config.toml
num_key_value_heads = 1
intermediate_size = 768
vocab_size = 2048
norm_place = "pre"
positions = "rope"
rope_fraction = 1.0
qk_norm = false
attn_scale = 0.177
bias = "none"
init = "normal"
optimizer = "adamw"
lr_head = 0.00619
batch_tokens = [8192, 16384, 24576]
z_loss = 1e-05
MLP neurons of a small language model. Each row is named by its layer, matrix (up: input weights) and neuron, and shows model dimensions 0-127. Each number is 128 + 32 x the weight over its row's rms, rounded and kept within 0 to 255. Numbers have three digits each.
Before each neuron's rows, "fires in" lists the words (lower case) most often at its 100 highest values on Wikipedia text that the model never trained on.

fires in: "which", "when", "a", "that", "who", "my"
L2.up33:114111126128128153163166158101103125123157124179076160120136095092144092133155149127140136153117141145097110110123147138078118111139120149106120125143150139184117125096069103068121108148177146124134116118092185142078123133104126104130126124137204189091121060119131077099140170118150117132128139101177117177171146096131151195108146191095185109108111059168080072105142128112157106174067

fires in: "and", "the", "to", "of", "flag"
L5.up94:084154068096175172146190111131039103187049149085112122167162064119170121142133122120130113133118153140147140134142143174069130197146121153140161163087158165138100108131105085111105149121132116166203089065174182117095145148139078101145166097132122120137125116171152114098130137113108110108123139078143084139095175083088138167105108159104095114137112086174110132098128093089147080154095

fires in: "a", "an", "appointed", "raise"
L5.up671:130235171172120088137170102180106127119109118152094085118171067102106112184095179125113114183130117105107106120168179113127147141062209087169105144102116061185070169072120081087094175140138108094101122110134124180128104130167175142163135138137163146160131103166118075127156101151142118182138099150200138134146103127120174094131151172169128147110105096169103114136146111125101120115136

fires in: "at", "of", "to", "from"
L10.up35:166134101090122122113165074157093159200117156082137110104156148163167114159123154144179098179123059080129142164138166117086133180124135129176178208125113199146211114117053118105111123094125097088180109117148201124102125137143147089135140161127112136111172148144152108078123163160127107122157093065132122108132156113096112136094110175091123131098152077129126203192119105063109118178106

fires in: "was", "played", "take", "along", "took"
L2.up631:172120132195097198061141118137133112125166154127130105099113121144154163074129190165158148095092131151149162167190123151090132122164156131084082151151143133146104128100090187136164175130133103125121087080175142185088122201166086116157151100137149154123140139167120123116153172125109136148107159072177137107124174112122155132108105107092113127107086089112169135139166139126146100174108

fires in: "will", "can", "is", "would", "not"
L10.up216:136173123086150092149161119145120099174034171106145107165172075110070120119119110147107077104100093113138111106149144122143148030165154142157099091136113130096142192133034117158154104208063099150092070105120166132114087132180078155071115101163094172125171131134119124123122092130130126161166155162191051136137124177126130158095126128107092160127131079183097191143184141132190110146106

fires in: "of", "the", "to", "like"
L7.up144:146189164119193125148091153125027068160086168109129121129171132162167125150144129145090061161107145093154143157099077134112074109150120190148144126215124188123122118114088108133163137177179119132121034097138180120118123134174110097141111140180112146144141179112154107101108150099134145150149098121153112155158088133113140136073140159089148109136152084142102121146144169115192136177129

fires in: "it", "he", "that", "6", "7"
L5.up202:135078159123098113165158103141118127188113182093153107134141093097137141138123118097150126135070115117122111175164148119130088082134142163167105194186174121089077142138121151093096104181106134146115149166161127123140122150127120128132131125138112241126146126129154124090093090115198154106127122081155056095134126108125097172156133067064185116088129087113167080153144124146145095200085

fires in: "its", "s", "subsequently"
L2.up598:171125159128114182120078128183126165139118073140118115165166114158111154141139107127186151164060170171204074123188178130127119194102079162198137137146168169145155164104177118169148136188124131200112101155135141194178152137145150090201173177135149136141219114118153142113086111098136109162144133177150106099144190095097109119124128146085170131103105153118114152093135115131156107175146

fires in: "her", "such", "his", "female"
L2.up547:121112172090122095145156177124168123134144154115152102122098137129144128113172120101161108086110185113114153144171083154131117125097118146103134123127194131143107158106179149082194192141178082106138171063114124181092152179101041134132134107119141134091074087100187078068135128107176146122143153147132066133139159112081127133118169156138167173135118128161076110161118128166125115132112

fires in: "on", "by"
L2.up514:128118150166192176096115128137120145122069126110141115158149094117106134159138107117125083132083091147153145109153178144128102166108098150135148164141177183186118197102137117088170114160188054118172072131143163170097194170137122116117099148160181187147122112127140088096127145159140150135135130106192144149104152107082158140158174099066124108114106101098132178081140187149172113113065

fires in: "the", "would", "will", "can"
L2.up403:112164128156102080080135121120089075144089145178131111132170115116127107109159159141086107169081115122152122105139057143122130056132185138144114044160116116148133183166090117140161156176142120147159120113142205213163117160147107117112156116209169166082160068106167142134136144147127100135144161105181101075132200085127142134082148112151212110102061066149106102102137126109146084161135

fires in: "of", "manager", "pennsylvania"
L4.up457:117139152143099118118092133138104128120132090084104097092144122146086098080097117107143129145113104089110100065110091189147136125105123088103077143151083227094153065121136097104108165138191175175148073109159113146148128144131071066143079104151129125143122105156182063125101151101164115091147125119170131128128195158083139188129133145120136088053107102178072130122115124168106123139117

fires in: "language", "manager", "name", "marriage", "sauvageau", "management"
L2.up477:153144136146141109097126067159090112124145103108114143089167099114140068122171146120161124140140123126126091110116057148095066187133097118075115178087113156180167180104140175087140167124160129106173095078128189112091177169087112086201145132139215198145154123122106111095113140133129166148120128085138093149164156131118188147181172094094139104111127108088100125171162177140112110128096

fires in: "had", "with", "in", "who", "were", "following"
L2.up765:158147146148183127111056141108115129120127133104102147175107122154124119138167068114103105142110110175160145111091159175140107082138128060149111144174153218174183211132106121107167092138150082146124112117159189134098151171109110135165131142182130142112091112169230084071127163089148130143082110079120062101163150144088136123100180161098154106144097135118077144117137161099074099200099

fires in: "was", "is", "also", "currently", "were", "being"
L2.up391:185133161185111156102139163119114127134094122117191126177116112129094127144143141113165137122097096087083178112179165125090111129128091105188110155196173182164138205160137130137118167181174106167126089159167129168100190170127151161128135113142136155138164115121143095138140106181135141186109173101177075122156152099103161122088180135145146153122090098106063141128164145160144090130099

fires in: "and", "of", "personal", "for", "with"
L7.up249:125105166167127148134173128131109167182132153089120137166145092147125083195150127140092159195110078159132111177114158134144121158123114140133157108162126161158151117128081064124142104189123097073167098102149103143112133123122111069160157123106137114118137136097155158063202124151148146131137129042138072134133133102118114122104133145158110144059092097113112156154115164110152040139115

fires in: "professor", "most", "female", "very", "few"
L2.up706:130120091124186121085116168143104119144090093163178108165126118133158123109208122122152069135065197138156134142174106167067147098087125142184110144131162150176123149128122093186181119201128144176111056141117161134135137140136080120144122198092131180115083143110202119113099146057128138127133160127142106106135164103099170228136145154106191086151080111109098109118131060181190155103109

fires in: "been", "not", "was", "using"
L5.up128:204140109186137075081098132113067113134085153105139139145161054171162082122131140125126094139086164132093134145142067113087064105095178134147084179156117183102170087094112149145169101167151156203110118082126142188080068128114119134153115105107150137126131142153161133149106173107114152155118127149128102106074188173098107174145093091060115128098115107206125158135129148137171140155136

fires in: "his", "website", "white", "despite"
L2.up404:147136135141094148120186079169067057123108158135171135099145130133157142152129137142125103119113137165117172130140098157106105087102153174116166072100116167155206150084152142121129144145144159079208159122134187159100122144110116005120137106107218192088164076136136118095145205131140144166116160123129082119155120106091144161148150147112169097131110112136138131164169153121185120127115

fires in: "an"
L5.up180:166143107159157197112170140173135126130130170071104124122106110178131170180140083140107118185108144152125076126126134124072172133136160152186127106185152082085144139117141135155096225122082074109075135091175160130093094135174088173178127186179113165110098083149123077118140161169156136130141114168163131073113161103145111156134136115097131160140117104091150106133145112137130088156073

fires in: "s", "km"
L2.up455:169096147166149147122147156121104133098148134177097102140143145100102171141139122091147157176083157188164098127137149137140156110115106245190152184144177149130136112120118068078175165172107076190117091173159146176137126148195134115149096164154126118131158087089188156118084137113158183162134123091183128161123144131125138146088122165123193124131125155087101141066130067188123118176148

fires in: "the", "earned", "then", "modern", "brigade", "bought"
L9.up215:155143129136083125138104132145136149072120102067120071156135084174110120101142091125125159118085151206184121131126078122057171081056133132146056184090185088133152147138076107147136085150102095121107106118178146173149140158125073113184136159081170202141172125107151176076153132154103113106116149134138171116144137124114163068067071141173138082097107134132122139174128144106138143099137

fires in: "career", "history", "music", "australian", "canada", "australia"
L2.up243:131153174161078153131174080183108131116104170149119158128118153113165163161138126113113102147145152154158125111120086141143142108172119183144143099095084169139186091121070039145128128104168125160158153163122135141096179142093147141112171131153154139127130103198182134112170155117131134190124160159134118098154132104111118107183140175137180102192093056153110073076115187100201076177085

fires in: "under", "along", "basketball", "underground", "mike"
L2.up707:121150123129159098111105108143096136121127155042147162124156059145130111113131151096168119186081103120194131140215139174108045173121124133149130158108137116118108132092136131119090154126109140150173126107171092108102099142171159150129069121141147140118120110177178102076126136139168172123155110090130104108122091107111152090109166132163129149136126068157169148170187111143128100135136

fires in: "after", "until", "before"
L2.up23:118162148116147135107110076167076109149073144160130142102138113148106110135188117152117103115081127118144084110138128123135048149189076144135172133157153169198234182113134150145202140131157109117164123120160160202146104164160101091105130160187164171098105088186189128112171166154120133149154053112148130131172145143112201130131140167061112148114098125137107119143113090166125096184125

fires in: "its", "s", "his", "this", "which", "a"
L4.up365:110154157121151118062080083156086176116122120148170090116147118078111170093148136091146124150105127093145116141193098132158139143139084134195118151164174129142171155081112101146155132179126085128123067147118149159112111139088161044090080153111156115069122051107212137123154084123120118121127136124123115071144217081093097192154190121134128135132145094093138083127103120107157085123137

fires in: "its", "his", "s", "their", "whose", "your"
L4.up242:121171182142158183140169075156096089125175172117078077206133091118175093132096202101156153125095189148126151113155081141119122107067109159113166166122167122092113108064106127171103163160177108160163149096159143154121130140095117140160161157119175198146150079149155141103152160069139137133135180141128106097182201116108134142155115155142186099121111124134141050110119107107135127096152

fires in: "was", "had", "were"
L2.up734:184146118170103145138130105212125098148137139102142127163147128106088125082135180170154141180098136114155144129122085135087158162127181185139142126143137158131117159129141119162120166153134094151145129152126091093070165130176130113150137142124167106057135089138113126117120184099133168172124132129145136112180150121107155135083182107051178160146063110118092143140139094115174149166127

fires in: "as", "by", "with", "in", "among", "although"
L5.up591:158137125074114138133127138153058177138105120146131159193187136176060100133148142094155111141094103093223136124184139154117157121146160134132144145121161110183164118141122155114134128056126172164170147104100143160084165163191144121146133201124104173111088121088183153083146146140081159145133122055148140112141179149140095095107160141111163095102111097104088167126079093100139131184127

fires in: "also", "not", "who", "which", "still", "must"
L4.up395:117158111102144133149133086149085128148135121123155093145146097094100112153179138098186103113076138156155106053126166162090121090126137147130184166157115146118091124138113129135105174171112125157164099065167122181136112173089064067092076155133124104121160112105163115143126132120143124084072121093153112150129154073096168088094156156098125161125115057077116185162165135134172097122164

fires in: "his", "s", "with", "her"
L4.up173:127156124143128162134143128185069155108175082118115149074140074120118144151129184088150161114104141185120161140138115127111162125118105127156150115185187103180183164116072141158096111147124106157166116150135104152077111157139109127146191165164152173113072076126096104084172183082170088166158125070114133136176112099120131128138166160101183120137108065125133143153123107116155073127116

fires in: "new", "some", "an", "it", "most", "was"
L7.up688:171106161083088153093135128209156135201104167124132100163130134108132118054169151094163166168078174122161124126114100129051114121159153108174109133128194094081164162136108126128161133118080108161070151154184180161133087134083088129133105156146131163124136116193182138144125126143191137166107137161165097074135128099088126197136144088166138118108100125105175158149109102116199108175122

fires in: "during", "in", "with", "second", "after", "following"
L4.up668:151162150110161134078133097154099095113147156199084123110144104172160103175177100172192124121121089143166110154134095177143113125156113133136144087119144172135212136107134136089108114131096114145167121123152187170123132155118095130115171203190122136116147146177161170073176182081123136190124112110126155132133177117119133098120147166131233093125093100152115145157113080142181058180089

fires in: "years", "time", "role", "career", "aged", "title"
L2.up579:133132131158114088138127112128142101097126193133112158132133135154119136126204162130210131107093134090111140144125147194083113093126166050124125114136119163165177154143164060042152124110174117153149133113156143169138113165138094158185123176117173120116075126148190057129127137185161126131064149056204145109141174154124166138107153167093181127140141063151122122104102150159130157149141

fires in: "began", "moved", "became", "had", "took", "remained"
L2.up143:190118133180078182102111128168074072128145137128096141173152103169112115102120187163132110159077156125113179152198087136076095111084166102124129137121126159104147154048089134121137120103135124130166130167159191166115097136154152102137135120120133116109143120146176119141141123131118197179086138106146127058144176125143149151120159111145170104108089078097116136096108113135148050152128

fires in: "film", "art", "arts", "international", "films"
L2.up512:175190190157121100073127160195166157104040122105094122160083102150097129172150152089107142160109130165125101156155090165140138157106117184152121166137101145165130196102153135038194123095183128186152104088136146161138147159164152133139148094146145174152174110103155099088121108102154135190152159163090120167122118068159146141159150154142169167067122177119095142142124140192100109142149

fires in: "his", "a"
L9.up608:125117166202136124119150116140081148110154144087087062181139126115102132138167106150153102185137180124138138130078147143114137101137092145088104122085162141153171170149143108101174155135126144071110180124140142145062128156093126117119158150116163109121139057151128132124102091116206116188120110109160074158105175102102147157149139224166169080054100106134146059112121117099115064154098

fires in: "when", "although", "while", "succeeded", "rather", "how"
L5.up204:125106104145077133095133119136101156120129213151150190150177127136105150116125074162159175109098167088156143129114131152081106063106194142097151108159200151142145149166103107091085124117137159104145107115118113117086079177156121165143093205176152181101110105105094109134109138168167139135123127059138173134115130119133180158126119136064160163128111042114174168102140126101174083095133

fires in: "the", "as", "other", "where", "of"
L9.up721:114126159188156161141157074085068122099094168113075110205152155114164172196123102128104100199169156080134119143142117146130132085119136084094118152155162162057107185130129092172131147136142105116102117093142147196090095129188104103127105146133166168173146103134136082107106183166115124149171123113146104124165151146110148094116144116097152101060146072085083110115134105105174088104163

fires in: "they", "it", "club"
L7.up425:113136134143140126170142091116131169163136128106184120139174089122138192155130174147142112135084106104101139145130126126037146111136156099112110116143148152109137102124129108125076104156115113138116155147120123172060135173130059129141188131160099137114181143141127227129119132085165163134072080138162101114122169051082104150178127124151224133108099085108144112164106134147129082163137

fires in: "during", "after", "until", "in", "since", "on"
L2.up281:167130169091162128132075109144111123178040115176145100167142127149150147120176083175162105101103084099174123183154126132098073112123069082182128142159190194182161179099135073147191152143087150175128097139153175160151159153135120102135079144200126139104080122133155124148124151095125137118153113144170170111128212130103149088165129196100146133135115146092095120122118186123109083144062

fires in: "which", "who", "also", "to"
L4.up31:137125116117172186174128147106117140181141153166144143131165126144163104161120182172203085148124158126154140117144143099159115118190187109120124152145145138149162093117105102121147161208076088129161132101143116170116127158132155109102100172160143139105141113115160133124135122122125171178077058128174113081125155089094103120158140127113119145046118082157089205110106145134117104090129

fires in: "had", "with", "has", "having", "have"
L2.up470:143155110130164175177172084162103121158134131126116147137157071126133069187090183127106144121090157101144095118176117155045110148093180102107143141137141140139125113126110148084099150146107122104156165141169127041104151177118126123129146100131079161111112143087104140084130119118162161138131106059144101124183122143096101160142213140109093137127106136138092190176160123088117138141146

fires in: "of", "by", "to", "than", "thus"
L4.up458:124169112120133191097148114116087111136060197195188121113196123181108085178152154163176154158104100092158117136123160170134090152119100111106178144165126158149143105155121062144117194148110086151162089113179186169105102147099113101102102084116129116064158126141141111083169128114125151115118146085196134136129182100115172172107156181113146130076147074161131144167117147121223087165121

fires in: "an", "any", "as", "al"
L5.up22:128106105213146121097161117167078154125176190090109179164177114151126113156151109142094114180105126112154152109150155127091160103126134144168123138141167146132081144071153119139132136115120118098112129122096137138080129138109063168106187147134119092101151066105159096095148127104125120177168168085167148084137163097145120162089154116107124145127139096136140138147129156170213134170109

fires in: "the"
L7.up572:097153134153113163199208127156089164144154114155138088104131133158088139148103101120107130211150113139191136134182137135171156117149140151185146168207146175143107112126116105105116186180149091183168117102125180173104142141198087154172138163165181120121144088106135097091169192140166117130119173159131129166148113076100158125113137146112157119144111065166120128107141087117144108120137

fires in: "chinese", "japanese", "american", "portuguese", "wide", "widely"
L7.up304:165196143127095155091100089168119136121106132081107163169133033123120154130144143084128164171122176160150121149090135111078170118137108177140193094095150105113166177174157114104142129091142116163131081102146148135151129174132121162168085139144143154121175078116141125072140128113093109173115163150144082161190167129123194071124178123156117114148135128058153151103155141117128110136120

fires in: "on", "to", "in", "during", "following", "of"
L7.up610:158100132108153165108136084180085140161092168186189098135151115111154134098124140187142142201117057091152109146144167119107076149146104160136100157096215114124086182095076105078152110147144125129141101146134150139082125149138127119134170164183125144119070163167096105108190102057128140174165093148155136154113154078153195118169170148092156142101095095083142099159151104110136114089131

fires in: "the", "oglu", "succeeded"
L4.up267:132155166128119132148075089117080166111153120080157144097142061112140140108161145141128152209108128129153115122162155127102155102106083145114134143144167110169147136175108138163143100201128067139119161134182134109122130180147089135134130125092141170118128129112115153100105067094143096193179098034195139137139184080102129096122110161101113091138094098137088135084066163104150105150153

fires in: "had", "has", "have", "having"
L2.up112:121122103133118196163132150106079071143158149122123185140161107139139072147140145142097128110114157133126135076149082157086078099106176155129151152096199179126117086104109131120126104162128153139159107148175158151070175157106145132145153130138114140080171060196100100116125170132149160135106120068153129138194155132131156181168167180114112109130101090122063129134145111108126142113106

fires in: "code", "been", "was", "is", "were"
L2.up256:204156107158097162140118154230127116150145127054169169162136077152143100172126129115136133185078134158179134121149088093098129134120151109191135117130165188096115094085106098168160139177109143141150112149118086207108107122159186137200088150084103090139201134128149177123098171092115174142160133122176158048157173137094191175123162088077098108113099140097122117107132108112175111153122

fires in: "to", "never", "not", "is", "still", "longer"
L9.up334:216178104138095120151181158168108101186153108105177133150129101122100169140115117114164121124103123112112115110137099126076115107164176153110105152129146105153150138076049163143138083187129083160124070152117125118129104139159109143160109127124144116091122114135137160116175118129117116186129178148223139126109139108084151121127111165068102126156157139225126130184134106141151149115120

fires in: "to", "not", "does", "can", "friend"
L5.up686:166162123131140213073154135082073139148093137144152159118168136165132158108166091104115083126124090159122099080097126148139135084137133126133144091149114162115167196172124108136173140160147111070144091117129170115125088167159165148108132102184155100069113155177148138107158163142168127109132169099206107161180158114117156196097187137072087106101156099172105158152161170130212130150110

fires in: "s"
L2.up610:161148188147105114119084179145109143092124127140164124188173077124131127159165123123144148118120156158152127124144106129183134148142123141134097143168204124147145144120090127107132119194122127115170086107111108198094118118138171121096154155123149173141215088105158118097105121185149144221161117112157119136156190120105130095078199157136109132106120127058138098118102130149152090129146

fires in: "after", "before", "while", "to", "whilst"
L7.up203:087125106137180168160110118125116137146087106161127133152155152130091122120174135141158129124111101140136077144082088177133036167125100119155110192159158153117163120078113120115125134118149073106166103134160154186116089167122122140115144170100173095040145052152157111115173193149133155082145132144215166070096192103122151146123137203114126135109125166100131102169117151134167106165166

fires in: "over", "due", "largest", "large", "during"
L2.up417:143148182148192147078099102236121172129166079138137129218161078133132133149133160124154120206125121084197071140168132161085107170114094137155123140165181168180118114133112110096167175162190118107207133117147109127147138116151115085140117102157135144131152109138140132098154113136152123154133127065107132159078164114090167105153166191125155108121068133105142121127137125107155183191106

fires in: "but", "with", "the", "as", "is", "and"
L5.up146:123121189147128158130144088113120145122158082127149137098156130176105142126208136131134105112117111204168159140170121137055139086123141136138161158136159194129183151136150144134124083126130096169156090143114123148152094181185070143184145161188165144110153101107146129108125181057132125138116069061134125108151097149140139129126132185075181118126126063130084159147114145154199077110087

fires in: "can", "has", "may", "had", "could", "men"
L2.up590:163142094165138164121126142160120086144113089117155118148130185132132111142106165117154087143074186116144125113169133155095116085103153089119135106115135179132151116137131087128185137203093102198165136153172116227081120178173137115122151118090111128067076124157190111119120168075129201133114187200140094118120152126114133120129135140138164181148128087175096121108160132145123169192189

fires in: "of", "new", "ukraine", "tokyo"
L7.up655:149118138121113131053100030110103159144108188127166109112165147186085169121143199126103108225130088187149140154184134161113110123121116075122119149136114162123170174097138132158113094092147053103082130135129115124133086141149147086087127152191130135092157131138135090107104152114135089083112130051221145174172137094104131145111185102129123120103120124076101134094119208124117143203097

fires in: "was", "government", "into", "he", "god", "first"
L5.up21:131184153134155095086128050151111123197172156107094137144140161159068115166182153139143213147134133116133115140125084098126066100171155143173117160191158180156146183119108102144106121176159105144142105101145166156142130123165088099173109172163114164069168101163156151105142143160166158141108108137198141060164129113145150185156208125074183123120081146186063157087111073122142078164135

fires in: "as", "how", "graphs", "no", "votes", "maccullochi"
L5.up358:155100126156160161143139132183147100160159166140135168105134168154081123125156089174132158107062132111141126125187134143122152098091200136174157093141135137105134175188120167130125137150117076104132123104156126161115162170137110046157114145105121126095162112150127106128133182110164168137159082023133152125145131119108148161094081169081128132144103073124144155127137165105098130163166

fires in: "before", "of", "after", "the", "since", "until"
L9.up550:163118147152105090171074149089145062167106086161208084113075110107145119173152189115172128129092106113155100138140054138191131154130087119182159130129091177142153131124155111210119131122122120142125085161144206208202133115156099098150132153192157139090163090105126112121198166127165166146153121137170147116180154106086133086083130133101134195176077064086141129096147125167175130110166

fires in: "s"
L2.up125:141113168189045102098098163129129142140135132100119107171165023138095124136107137119120137142132139153177121137141093143141127106134107114157161123161131133102152119087110122092105147170141107171158139140148138241110088131188153100143140180175172156147172096143114171069161127164123153176071178122150159149152120125130168096089175128142170089125114120114118165132116179111139126129135

fires in: "a", "the"
L4.up219:124143140135164145164161105139132142077146120051121171101204069132139149149138150107177155151075141181123136139165136109092154167118079071149138108135147115168128179122093153110103082133116142142127124165154121116131102152158121131082147177104136174105182081110124139117131191113091112197164092064145144088181177107092137125124150180097144108103111052173122125157096165144126068135107

fires in: "years", "your", "had"
L2.up594:140122167172157100112128135167133149077128142090148138129160111192131134134111154140173106137098144153117115131145152168070068131143114133134136151180162141154138194149106119075146178171139075124123136103162151179086158163185107111156117124186158124143082105085106071093146132117144155155147157106161105135125186133085156103182107144109155111109076137129130150151152159135152094153150

fires in: "its", "more", "very", "their", "most"
L2.up120:152154164164109132159174129164071092093136174169119126117167109134130085155171181080134096143122193132125149115108143166113090121094167162120118135134135153138157152101095174137129132204122192144138108127125184172091106118117103104159123113094152188083179067137223082084143145144130121168136088096119083099178116114086131164143174182107121110154132062168137107121099122131216092163112

fires in: "was", "is", "been"
L2.up294:129094175125097162124205088141126138154155106086166085094106063112099152092185138173128091157120154146131117108174120127060108110139101136130137115169106154191107192115119135100144141205157108085146095091145144162136142136144115110156115145200118140125151084127098091088204115156162163148122091096139102119179151132064174166154156102090142143097086112104101121109180172136204092124106

fires in: "over", "out", "up", "down"
L2.up425:172118138114161114139095113149095101104135124134151054129123091177109118111165122067164150136100132140135108094165175183139094146066116114134095167124183189121106137138142127111126177152127117098123089141127116104077161157188130127143118164121121165152180083134142080094067131128156156119121210117169137111115165149126149128182191137167138081129118133188125150072134146141125156127156

fires in: "together", "down", "up", "died", "back", "located"
L5.up364:126130117077175178070109113169139096110131194139114097123176154162077217119196159132156141132133132144148160101134168128147127128132094103154132084120175131144113168138173137113142158151148053114111086098118131114090095161138047109151135169131167173128121062143177127144095149151144133121105157128159124133122151075119121161168214132144172168165101136088174185116139192145144143107055

fires in: "a", "an", "appointed"
L5.up228:152174138186155131152136074156125066131138171109120103139153132149141122115158152061145113176116128166161126107099199160135148098103127169164093167157213140210128221134129125118150145188096113142161135122158134119174116174125096169115125146089122175157107096167131131039169137116092102202163085100140103093150180085088133140176168133136151105097073118152107139108112158187086100163068

fires in: "most", "several", "many", "tennis", "very", "their"
L2.up356:123155111126141139125124088154104113083118154147106155166168123101101165170105149112159129156097171122108143133133087147098162124162129194124118081172149107165086141091166148111162097173133136136179137111141211086136092134146116121160150159084205233091079146125167120134177114125128087191158188144165067040144135106069198146129086168130167112123137098090156049173143123140171085105132

fires in: "so", "as", "how", "while", "if"
L7.up482:093114110119153065089132116100122119147099170162116131166140136162165115149130112132099166086063111093187122098144135127106144124085181159166128077122146146135177077102152169133129185158125066072167152128136145108074144162117151081137178203145125140097104023149186158152126151130176162127150139122144154092096196149106177146041126185103180103108105122171150161103139095168173120156096

fires in: "after", "before", "while", "by", "but"
L5.up317:112127145107126139085148080131086096140185164130128183118153085130074111135119184129122084164097116167132061116148119128140113105154152191134162113154176217153170165148064145155077143152136114105162114142121142126094121122189118087105153126148157104098122089164130109065178152152117108157150122081177123157160137114108184147124214159085158118128124053138173121137144140116205132186110

fires in: "her", "their", "your", "his"
L2.up677:139114168121113093119108103098092073115162112116126159118144133123138079115099128116119136142085112156131159129095079137127135135099131150137133148148210101134152191078114076062085063141159151123139113086115158186086120147116089119138150084133150115153127153108136096054159128086170092150121152121155059076143140090122091157112177154079149119114097073149058102109165094148109164169145

fires in: "born", "route", "on", "early"
L7.up64:090105128152140111043104089145124092146148114114146087168143090123140136158134175180165141158101080092120121141167098129128147118115133161122130178184220154149134127059062117118160131170168101093156124139135118106140144136135089124135176137120165106071172164127174053117111151144134169190133155103183107042187146121049140131124172130073161145100138095101156122090146132120114116078117

fires in: "of", "that", "climate", "those"
L9.up703:131151099167070136144140070157140142151119129094137140150137130181121098140125085105056153110060140093173180101093130151095123146134116105144146170134178183101189116095189116129147120113199137178171099103119189155114163161074102052145161184156131095097164132153142085153133145128126148124104106047143099093121158107123157156133149126143195099150085077102139131127151160121134119198166

fires in: "an", "a"
L2.up214:112156132095180106138185130149134145124115179138122193113133089099176145128093149166102132189116090150160203134129196128100126110129119172180170097137148138160118141156132150149186191169083079164088123151150131130069104125175114168178143124131109124093114104125163087102121109154131107148150145119215151117135168077127193130117173111081181153130122122092144095177116123139186086119043

fires in: "his"
L5.up238:159145067134136084105134044173133100143085151102134164182110116169164097136156137145121152063116112085154189164141098114124133130148155186092071160138151169147151203095091154093117123110206121071172050123134196133057159113119110135149194108139155163103116108096155068111178163118185096134150178112100134074172146117089137151101208156111119103141135093089126118164183137123102117138108

fires in: "s", "day", "its"
L2.up140:148129164114093088101078113149054116135187117152119103237190100163120096171137140092135126178113148133176095100151103113130126182094121135145120148148189117162114115129134128106122186117141132107179120046150128120100118141080169104152089180132134181131200100117106107058163104141153181225135101113111059158185163126116159121090169157125140089136101100104117120147129154137173121104165